python train.py --d_model=576 --parallel_block=false --init_std_o=0.00602 --init_std_up=0.0197 --warmup_steps=200 --doc_mask=true --steps=7849 --dataset="wikipedia_en"
MLP neurons of a small language model. Each row is named by its layer, matrix (gate and up: input weights) and neuron, and shows model dimensions 48-143. Each number is 128 + 24 x the weight over its row's rms, rounded and kept within 0 to 255. Numbers have three digits each. A neuron's up and down rows have the sign that makes its largest values positive.
A block is one neuron, or neurons of one layer that tend to fire together. After each block is what it responds to, as a language model described it from the Wikipedia text at the highest values.

L2.gate624:114113163131099119181113168163129155159128116085102145164126140159154146132182070165110117135143109134154140156131158122091128130186137146170145096123140100136145141158117130127124129128127130134085111112123149104124118108134062127155158139146159134141120118147140133120140099139159114108
L2.up624:134129090113142073147167110091113147134092127144137143088124128115126139129130130145113133119075157156094104125094138160122124129110148134132109158145089109168104106147121089146089070094131141150142107131115116153120131099124166134116114146130143171112144137125149136122126128130130089113
Post-copula predicate openers

L3.gate230:095170151116126093094158127136094148170156122128140085091130117124121102123128134095122155148135133125125119117153092122155121159075138155185143078102112170144152166159086186134170113061141126110128140119136134092167112129142131136158124117154109118104136130150147096117147104126166167084
L3.up230:129132137133157151089145122135117128182160127127156127090117113157118064124151104112145115126130151091135109131137113079145121128128124195171081147097151142146146146143104159146156132152111116145068134158086138110148097141128127116169157115154145157110124103149118112128129151143093146114
L3.gate391:145130146117117111153112114055136070113156172142121160146087150136110152193130126117178110078098138131157138109150151124127121106157165128135125088169106125116081111073140119105130122114090146117099118127112145133094086157149083122108160156147105102127141128123153097153138117157134136120
L3.up391:137121173113121162105070101084099122114111123174129112128090098125125140135140126127137137112132121138092165139171108152150140149141123139138118136092146130127094086119155131139171128147094130147100156127100114105093128118149097115072151132136113135153093131095137106106141118112129107101
L3.gate606:109122157173145160082120084149120165116134126123106119085110134139122156210115117122128109138118096092118097090139138112172138123167112143151137149124150103118122176127141144137113163128173123114116117158136186136110091132142135131117125115127134093117157120095158118116112155102141152120
L3.up606:131165143120112085098113131134151145093101149121114117086165115102170137112146112103121088122158136123164151125098141108126104132119129112128125113098123171122130108126170114143124091119117156139108132125136194150139098102126087143140144111116161117120103083127134116128111130130145072094
L3.gate700:137106088073109137134120152099098095133122140143119100121122127142110140118102166117124144157179162110162129156129134139117185121120138137109144073120158088146139147142077118143144143148172165136134108119115173159106123100111166170148117155082135133124107143128124110103145142151099112149
L3.up700:145092159131134091109129122157152154114144150117130187121131086139140153152147161133084134113147154071151092116121147115099150130128157155113139126125158128089163055111109151139154143168151100160075100155112140139089100138119133106130168150159123126112114112141147074143131145130135136115
L3.gate987:157171093116096120091152145164121099121133096126141130104114152130161090121154147104109083107123163149164126136081139115109127113132096116144149157124160108145122119128124108126136167166134131131130144111130145147096132164110107170119157143127141101160088108107186114130086099131132125152
L3.up987:077167140141097149162097209126135111122110082112157122141150137129111146142128125088174127144141103146157142132145118146125142156109119108154116123116107145125132130133141138131090133099131158123107120112124148164112123164163083096141100109135157107157108132100149148143156130152098108121
L3.gate1203:136116092107132106089111126117157096147116138177151098140144093141130143097136155141133099147152129092120132121130132118146133135134112145123132146136107124102103114120130112105104161144119139150145108126133164087134098118184147105123136126142112130173105140132153121113110148123053116118
L3.up1203:112154066143171123103115099159173133139111116124150131135125138113091169157136124158144111136122148085181155143104142181081140109108128106095129134088128137149106140095093110091115122137192138175133133163104130120183106099157127158120145122129127112115134076106108168145141132126136128127
L3.gate1467:092172138140113134109127149123114140144091112136125119104111086124138129103182146083155132159133138104173162084158124150140117136099180143133116128117155088123156094165116143104133154151139092171094115097113155115117144131145113162118149144128108133090122123106085076109107110155131100062
L3.up1467:110117128134142140096138103122134136132140165182120165150148104138122158155156138108133144100139157118097117081128140102156109076120120129127120107122101125188121119159167133106137122115098131165132153098155146151134105150116160130144140137144110099132094108125180102108137120098108111129
L3.gate1884:132127113086104092145131105117146125117099148169134103143150144126133176101140086117128117109156140137114098126128146140126119135131127140111112153079134105135114130114162134089104149128099108129129174135118139137100129133136135191111150155156155155133120145168117115072096120125101100095
L3.up1884:103130160121119107104139066130148132109082173177117110127110066135125136149145109118125122149140121091154088166092129100131117139102151142104129147089163103151149127153142098151125166127141132127143136127160108146084082099148174122151109126111116143143148050139085079117084124143135109150
Word after "as"

L5.gate157:147147162143140119108102134095114155128152141154115112148118154119114115116124130127126126087166119122152105105135136167139129113157147122095110093131091135119114150088138133143188146147158101151156125128089180106135156106124084136123079151145097181137142145111129121102089107116141095103
L5.up157:125114168151152095116147126146128146148159116125101128125110167142119114136156117115072146152172100083130106104139127158148148119131178134153129117169107162179168152109130128126119094114152109125094140140148117116139090089170137161126145094115111120149147118111154117107155108124184145130
L5.gate530:094127126107145135187162109102167153128122122132125134124169125157149094096110073120152112170100128134178142139143123139106056121159122152132136110152140141162125119149173086064120110161126139111117159121165137172117123119145138169122125122132152105151113128127176111072134127091213092101
L5.up530:176152134083133106088160123142077137117122080166140109136147140127086121133114155105130185118167106104157099161101119135108181173102125112160132144120123090129151152130097109123116160085131104145147093106137133121168153123158126133141133161113119112093182121135097137181116121118155144136
L5.gate545:148141120157139117141120162147164134155115165192107113127136108124144108144138106140147137111178169152108094083156095097087139104154174089099167122107140144111163117126141092140110144178154133145141139160155152161154123152162099146157110107144092129148106124142137147142124150100168105145
L5.up545:119158141151101109127145096137091149133135170124096086153134134112114134137154108113108140127171146073106143125144144139137149177130137119127142135116167165105103118144171117102127153102136116147147131138134126158113140140159104113164136104125131119131114118100084142070131117138141121159
L5.gate584:111131136138174131129086114124143201127125134122148135138156119110139105104132127089134147159114103138162121102148132135119117155146072084076150185134078148150150169170160132131170145110099075105181137150139111156117132129144130104131125162149116144166113104113134116145128113118173142112
L5.up584:122127133126144126126139166133146128134127101101138123149168115125132104131111155132126120142071142110120136152170114156114139090123123169089088124106106155131150111116109180087116107138139147154076123109107119131104147142128121112149158117153113155148095103134093103144130143112109149149
L5.gate1085:123119165162158153115162098151151144184108099129149121140165150125132087127080133077118150127159124110115139123117111136093095128117101116084156158130133212127162179134118096075108133114140145125144133114153123143110138119082070110115120160126136105121121067136113097147154146156203106129
L5.up1085:120160122139147155128095133165169181177145144106116115099126125180137122120116138148128130160077108086132132108052125153083152145102126084102130154098114147123125124152144124105065130174130131114131105148094110132121101138108144162161107131101146148138122115115133130157146104085139158122
L5.gate1530:143117131164129153115113153167119112137101126098144122094112163147127116131109140094117097108133181116091147123148119118117140079104177137149110190193066135103090143113102103157142130117165153136111102127158100114102098182149148110136110158132132141139116137114095159136132120150129150141
L5.up1530:131129133106101133093106105109126116131088148129129128154162155084105089085130141128172090149144161168145125078132122139109135065087098105105125102118148154127089071101144156114129154154111108158142119139129094123146089145089123168104149150191139097131158118107144127161136134123106147126
L5.gate1914:118095150158134114187110133140103127105096087124149104163099120112131163098169135136128151098124175141117103116127129107109116130147163173105131132137136146176146136159168091162155137150167110101128109119136150132138100142145164119145086179143098099120137155152158100132136150171161141126
L5.up1914:131074118137122178122082157129144108110108124121114156118119125142126108158136105130175124127143127164143139151177137161123159112119129159105125163119112104089135124152126109122163113115133131106174121135141163137113135126152145166118142121112146157142125133135122105169154174131126106134
L5.gate2023:129148124155135160113116161090144160183146151146159110116137136114154169098176108103124140104124154116123129132154119155125097100127089122110156113114166097076114136097115134168100133152157136120117129073128137152120164099159133140097123124130118136148174088122114127112163119094147110104
L5.up2023:139115071124136137129123157104141095158088160152102165114152163128152125133116107153096076123153121101127110096131174092092124105151094119104145144157102124136138163135103185101142156095142115161141145101149142127134134110168143097139119099134107107098132103107149136135125104105144153095
Table cell entries

L5.gate91:136138109117146127066125131164126146116166110156147105160109134148141112113145109139129067142128138113134150167123169140139156111180092113175137090092127116150144120121127150146164152163150136124125165147136163092127147101154126089117150158115173152142141091137085139146180130151123163110
L5.up91:162137172160125117103121091052125116122148100116118115108145147108135109154116096152149111144140104124121141139123109125159112144085105134155143145116146139139139135133136134155170085124133167151121060152101149149154119172100170161141184136140142107126110118119158096121099127104116146104
L5.gate1220:155132131109170120081128137117115095123116116096151129097150117104125125114172089161142112141086139144206115150149109131142115075115108136149109130173137118180125148121121152149114141135135053162130109123089185071120127118110125166135122149121164141080155111135118094121106152140104142112
L5.up1220:121114140121134081075120147153122165129143126162130188173127138129100149097146125132157119153079120108092136120140109129150117123091150124116093185092131177094150142117177181108128141154137128164113141146136099138132119117125141129100139096110124133103120134103153117139100133151111110125
L5.gate1265:147147091155128099119141096139104145142118163137101115108119139148115097104130129131116113096122131084092094116144171111096140087116104119119132138122124117142124137111109133125065117142158114125093131114095148172147173176083120155112110114143138151135113072125125106147077125142119136134
L5.up1265:144124113130128107123103125055137072173126147173146131120117084127117091093128094086158156145136167108119144132129168150132115140091151099047181118170065099129126134133149173121119101141163126162120170121117120139117180142134129134135144100144143079170116127121153155120129158107090108161
L5.gate1286:095137112121096128116097116110081112101080124107106161095129120126098124124112126143164157110117154120156157151152146110104159095105143113085128131129133082164124113098049124076137161131152141141125161143124155121122115116162120139120158115174165141120101112074144096122115185107106099112
L5.up1286:155119144088139148141140139110110099115104123130117130090130074090152144146170086116160149094116138161165139153176145116132146137070112108100088132137079132115100136128097112116121163126170153102123139136117137122112094158177091133151132105122124097094137135124140118099148137153083143154
L5.gate1559:117161103127199158149125127116157126080140106125131137186123126131154116113089120135119127109148115133121148094118116150140131143114150132165076092150146124171153147134110143121166113147134127084119147141098109107145147174105159128162152154169118083166133112142144167115121111138178133157
L5.up1559:124100141159127111107123111135120103109166108166156115183111115131137144154144096198121090116161104151127146122094159125113143122144170112163124150124121124118087149119164126166132130196162086135135126124142131129183170154111169117138131153139097135151134098128118148087100165114154121117
L5.gate1895:096151105118146187104139154112134108100139110122174105113105122139126114171118134154134101126185173157146139126100121154119156133144111142116129112114146142123085128172188137126086150074117101129094147121112166139143131129115154119148136138160133098142095172123129150164169121096115096098
L5.up1895:157132133150154140115185134137108129135111126174136137115092111121096116149121124107108104143149122166086146108100111123138156149110126113130174117106120141132107124161125120123136131172133121107129137147132090091161102157145116110075153063107116096144193139123121190160131137142165080131
L5.gate2199:097081126088125140131132117130123151119164090119145131162140112127115143149142143160106132131124141118187159151121110153131102130132156138096159130137146096157108113111143115137136154145102147126105138136149142122133114167159122113129079173107145123149110160128117096139082109136122090096
L5.up2199:093183131100117097115144149116120157122141107097153132149120110080108104143120147111143096104188148114125124102156133121124134151083147120149113114052134106144114130132091154123108120130126141113152156149127132076122093177103140131110108138107116154119133118110138158147124173076145136126
L5.gate2302:144154141145104088145146142120120154138165129154119158127091134143149089105151140128088151119099156123159106144102162172087121120133123158122117077123137076114126110147090109116119128108110108163130119163099109117133141130103113089145114164126113162156116138113105177100141134115130136132
L5.up2302:122163171149137088132132114144092116086104125091171115121114112137136156112110118138102110108094161145140102132142134121084129096164120152155096113127149108133117105145098107110134165112139085140107115143148125135163121193139121111170072151131127167143181173087121120116129123104116112138
Inside fixed phrases

L2.gate1019:132162134152122100158149114117107092123120139157159090146127121138103118080141114144135119168100105142166149131094118151176098100135152114190158152153160131103140124120121136126107118159077133118127156101134138122141104146157175155125144158125111121125094158105138158137118131111143138189
L2.up1019:149152136145121149165172118127159120092101118140135111128086121107142144159119113137115144122163151119108155109164098152138128160113100128173164142155146105136128150112132092096087147118101090115100123152155101090129138149096103110077156121102170110147134126101109140121155136148135129143
Infinitive "to" after ability/purpose

L2.gate1058:105097117107159101141083136164163143173127131154102087140136129156121131111116127121123082144167146124154140124119102128128141146143072117121113145130126107139154133119132099167118167116166082161127130103158112146157124115151129087148157119102121116156142106119098139095141121108141167149
L2.up1058:096140082157124107109103133144119137149137100121119083113097140154142142083130115141171152137192123146100155098129109145130108108182135146152138131153137146115149138106145132125130162149177120114110141118195152129089081115121109124164164109143161123144140096116142097126086103129138122188
Wikipedia table structure

L3.gate3:151126128069120104099085115130122140169136128120084143139123115175139097110106134129183145103119105103119065148100080107164117073127098099119101114149128124144126155148158120149109112145144090142128138127156084143126133122171119108145111090110109106128098126085129113148160170109109112102
L3.up3:116103129149134122122091127095137154107115133140111138138125128132189154157117096105122122110076125145117066106072080142149119154137110126101152139136177165136104158115129138086145120127137148135108146133149161139097105131106108136159122128111144120163132172120153122116131110127108107131
L3.gate106:124161131134112151143156113127104103129129093151090095117139141144149116149144144147118125149112178148159124128070127102093089113099124124149118145085104157106165129160147136166131125162112099144126122150124115145174200128131133129123131143132112128087147145138177151165138169162150139160
L3.up106:113133120157138133160131125178205158086130150099123137161129118146099152165188127141135102159128099172121090100092131080161157147137171107174153162126127108155147124144174113138131144114153121153140138133134157104132131160096113106108136132101137144159116088093126137143145160097126179105
L3.gate595:134120106128132109128107120157158141119133181126103095140158129126131112110130103129125114126169131111156139122133122121103083123119117090139145142139146129142149160136182084121111140116113135106132074108107079165151151155148109173162131128129156113171139106117091134142153126141176115157
L3.up595:150164146159126123147165153095129072110104125161131149125112162087165079149149076086113093104116162108159119137114137142169133137120155115087121174114138123136125148189137147081133113133154135131122113121113106169133157092111144099131093143161124131116163151112085125159136156156110143138
L3.gate1097:135097125129135133128120140125172129180170128116136131151124105151113114161144124168128116099148142153147174131093092144110150136108095114144130144145154125133140154138156128123130141147128100194112146163091127129129101121098157142148154127109084116136140138119152117160149172130143101101
L3.up1097:114113112130144163093152151137106176173165131171140128101086137110112167096138108098157102143125129106092139139156151099128107116158154153123142152116138129107145123098128128134119097164099150135102127127128099175123114128136148103126106133099131102178154120101091119118154134140154106098
L3.gate1124:129118154139132159109110159129147181131163106161090157119113140138102118095126096141132161109165146145125132171113129105079120136108150169112129143133115123131143159150113093106102128130176125121156086128142104114154119120133081142147142166136159116129142111131140127124142184111158159086
L3.up1124:141133152133130094138130114135094120100130131131112118159116128130143157133114144133145110135135144113109131149131121107136111090118130119144163173109148151095108120132145110143090142117121133107140130132174151134130106143165138127137156172113095159146151130140128112145100133146145124120
L3.gate1249:144116116156118114102160146160098152119139157134137149095104128115158134119148119093154094121107119174133124192138156112085143143119137138117142117090146115138130167175113109138103149114129130129123118170074107171108123155115108108117150067140161100135143128127125130188109140098138156118
L3.up1249:119135141142110155106113140166050114169130165153099124128127164111140117109121109123139118124159101143128132181132126085140176121123138137154122111113120138129147172134125092146117118136136135128148103135129159175105161135140116114144173088115081053159141131111116101116112127102107134186
L3.gate1278:162168128119081129144141131151171147115141118160108128126160147149160112086154145106145110089127119136151111098151074149153111084145111144127138154129160124154119131124106111124112115118139113128130092145159130151178127162142134111132123155161134121135156080138139114139154156150133106131
L3.up1278:119134152151163142135105168101123152127143131138149133118135189147124100163094129113112102101133131133142126096123136131125109096116125083110108132124140179175131147094120142129094122132159129142143088134151153106094118188145114123138109136146143112111135111152103126145100085099153143093
L3.gate2282:124131216092150114112082146119168098120108116118128128117173123141112127159117142102128050172140186100121096148130133116088094152147121119126138139098138113146129146143126119106143105146133117137142130162146164118084114127084140138071116146115088119125102162147097082134101145116171081131
L3.up2282:169142134158185153126154114142142130137154142109134122147130172095143107100149109122174069127140113119101128144110149102123094101112136123113099184174125139135103145134155116137111135136152178159177134155145140138124121074099113140148135140118136123099151122144101124122161164101176178145
Statistical table boilerplate

L3.gate62:084117072047163129116080092114119114111100136153133124137172118137102143140113154106123134145177149125107152153133123143129133127121115127107108089133122112089125110099168163095114113122145116141138157118119090117108120141112120161108134144116105141149138140063118128099134154103079108161
L3.up62:098123122133101076093170143134138140167117127088113120169137160141139108112120083084186152136102123169137128125139130101108147110131129149142156139173107111110135159090116168162165129087122116124104163152122126112146134168147132174154185111136133117130102127129113157139147139123124157105
L3.gate944:107135130101141131132108123190128146115081121173101126178120162152141133150109143107152135111134151134119138132135110127123111104100133137140119109102120129131092114163144146096174130089087155132122092133117101131128105127133129103071097133085166136064132094146137122101163108141095138133
L3.up944:174133117116167106149162069143101101121148096067080111155122127147115134149123143155129148133124155112166105124144104121121084115102112109145159131118138122101130136124126111123090120079110115161128139116082124079133109152154094132144139154144111108115153105151149146119183175169144137156
L3.gate1090:125157140117106093122126138123117145085190136133161130173147117099143116090131115144118119118144147140192133127134126147116113125181166121112099102150163166174157134125117129165142107120163116157107105157123126153133140149163103129137126142135138144135163153104132126163111158102071111128
L3.up1090:127140165150102071140124134114139114149137106161132178113136132103134106093111156165104128139083138118125136124107135171141085133133112162134149119099130125120118105098092150145124101148074140109157120132129139150165094117130062122158132086114175146137137109103091132136149113098122093089
L3.gate1434:116162111097121143109146155133038115099153107124124120158132127186087144131149137136140133106130182130162133125120089137121147153136101134092122145128133156138174141119106107122094161170169161161068144156114175137118146059120109115125141162087132107117086131108155129140115181131093082150
L3.up1434:072092087061175135137104126130106109095115115097129146149170102133127138161117186140130123122114113139161139096148127115134137099107142209079140124137132105100111133121127141123148135143154158145111114143147152151135098136090128174132156154101176105111134139092117158160129169088154077153
L3.gate1529:125106099132131132101133119112137092127135104128097097165169157142125135113098151134097109141133131092161121134155144107105090163164138149116109161130150192131133148157094096087118109131160124124166123192163137113150133137173138095096119093098102123135102048150090154142095173144074121139
L3.up1529:144154169129127155096152126124158115087154123126113125145046167127114141166071158127103136097088128101179150116096158132117128126136171092133150137119096161110092139117102108101142121093129152127146161161119105129142141142159109095146153117093115109099129124120130108137115130126116099126
L3.gate1661:079110122104118092129113143100145146145120112116157109127125159157179134147127136153135131135133115112167122147129136117076127123165142077119166170101129089143168093155113130138134099092113106160113131157113143137156121164163112079126124168092150128105119130152105100085139111134114153094
L3.up1661:095112112103195168122125079136084129077113093108140144139134164157115179178102151108140124165143090132172117108173127122135108103100124123093171137080147110133110119146150111134154143121118116147134130102099149123169102132162127110105138122141136118141114109104137140144124147111078114122
L3.gate2118:101163132123103133127163136141111178104109136111087157148135133121125126171104114149102121130142121190108151064118148117116154162078156112142148071151181183129138134152111137090151144089080113111160129141102115135132055132135107130144117158156120098116151119120139155103082128125164151066
L3.up2118:157084119114092124155179131126108121144139134116160122096153143154140148136096109128159107178130131117089127074089146121100128146101122116126118140164150130124149143138130138155088149143164142137142154152166105102139105105120118115104133131123108116078149143128110149112137154120095118105
L3.gate2182:154116110101179096140125096123080137129132094111127141154120096105104140170095139151164109113099152109155133096097140116091096134126131140149166121129115138094130113129068128101122090153136117127106165087176162089120128156138113174094126149129072100102141118117127147133134147096114133135
L3.up2182:126108140094133085144133149097105151124156109125122130144170114141102143134170141142151108136120132138165128104149118119105076125129136148112129143150149136119127121107109161091096164111140143139144120131106140090127100065141113174137140116165170138112099086078148094143121114164139122133
Clause-initial quantifiers

L5.gate208:113127116150174089118144168097102161119073133205113123120160141105144082140117144147130117128125135109079149105117149107130096130149112107120124102126161130117087090181117132119085148115153106111137108132100139127127119107094175126109149132129108131149129144124149129095084115108093124096
L5.up208:138160130151136152100120173133152134099155135122129132099100150142104122152125078177148107070146125137144111146114098140133144157104170110131096096144124147090135160141098121104139140098124136134094159105140167113149121122108135145119154123172129143133115140124132134118076175164129153081
L5.gate218:146134103107141175158132123128106157172138120113134127115124143148151113092152110127115144134125136106154103125128141123128097130128138078107159139107142131169117112153076071134060131171160128134127126127151145110167107092154113136120160097163132091118145107161126125083126136116075203133
L5.up218:106141127109152118146119159144141128132165118110120119128076143138135116139159131156076135130133147094132091142124135089131098154150138160110132100133104122116078171138127134150149132096136144111124143143149086130156165133089166157105144124127084124147101142127152137114102105128115106112
L5.gate499:134150110106110139154092071107097149139132145157146155135124111034133138120133105169149147130134160135134119082103128113132105162116127113151096134148154129184106109145130100111124129116132124104153121109098146120140122114112171123111161141103085107107125121139162149099145118144121116124
L5.up499:138090136156103097121109094113128127122112152126096145126119103105107133103141095107123149157135133131125126103123138131141134146186105126090114106144098121122118113133102156087129123118113104134132151123086148110192152119097141178155119101136150107137121129141138146151134153123110142137
L5.gate934:176122140147111092143151085161136137118122123098125074140141079136144115136155110156131116150099125106131150100122189112108174140122080115140196111123126126150124197144153101101093132085108178128108113118183132145132130098108137135129133118102115077149118125125115077125121128141163132143
L5.up934:079116132102110138140151117121131169113134149083130152152138133129106167112125149106089088140101116170124149138140119114146095103145135162153129118125145141101113141173130117169095115143130151076111132144109130144128118152083122088154127141129089121146129125063145144133145129123088155139
L5.gate1047:110180152099108138107164131126117134101130109154110124122124150122106087119111071123129136142108173127148136122142136149118137081129109188138099131083131128121115133142143122137131106128160103133116152129132121127141151174164116129158175142142139096103105133082150085139129131143134079105
L5.up1047:115127123149120144124122137157117162168125153152137146091102167109071138125066099132129156166142125183143142075103149153142118122158124151147117111116124098122146090133095141135075146170153154141123166090149136090142119113086142111145160120179136189122087131126126132111105128133148114108
L5.gate1201:088165134131137153171139113145161091095115151125128152122104155137140119168126116108116100110098139128080173103108127109108132115115156164097143116155105146138159100130116105124120153133132093106118133117143119103126109098114101142152151152149130125172130164098099079135170150149135149162
L5.up1201:102167125171126128192172096154141133099118138103096109120139113169143108098092138136146086117150120125065152098141111108122119161146117159145137150134118105076114132188126094148151099151199134142120140191152089169163124127115135131151153131148104113159125137101130109152114122108134117116
L5.gate1936:142132128114143102194127111150131097151134136128149103094129146146088106104179089147158091130097117122176164124111155105178125132111090129146150107141101149130127129170056094152127103142131093117099074142117129150071153119120087066157148143154080188137135143069136119144146123157111138066
L5.up1936:127149146157148060174152123137160157099159144132129134111149123165079105158169099127150122130092153146161137104117122100129139157141145118177109092128055179125132122172123124165126107147096121109156143130086152141120050142140119122133142155221117146138125133094116140126110137132113120105
L5.gate2207:127131144172129105113136135111130143116153126164086117096107134151137150080155135086099143111172141137138142151140141171126119138134107148138142128116129095130099127137117114127120143141134147140076120114115160143130174129120123132105154119142103111148114142124121155135098115110125136151
L5.up2207:085122097174132113133094167137138129073118142110111188123134137173106124157131140143167148117120141116155137163143109156100135110126124156164159155082161097097143127132120124177108161130134140141131137142115158137109143156128073171154076104117110163158155182136136091167129098151132152138
Predicate-linking function words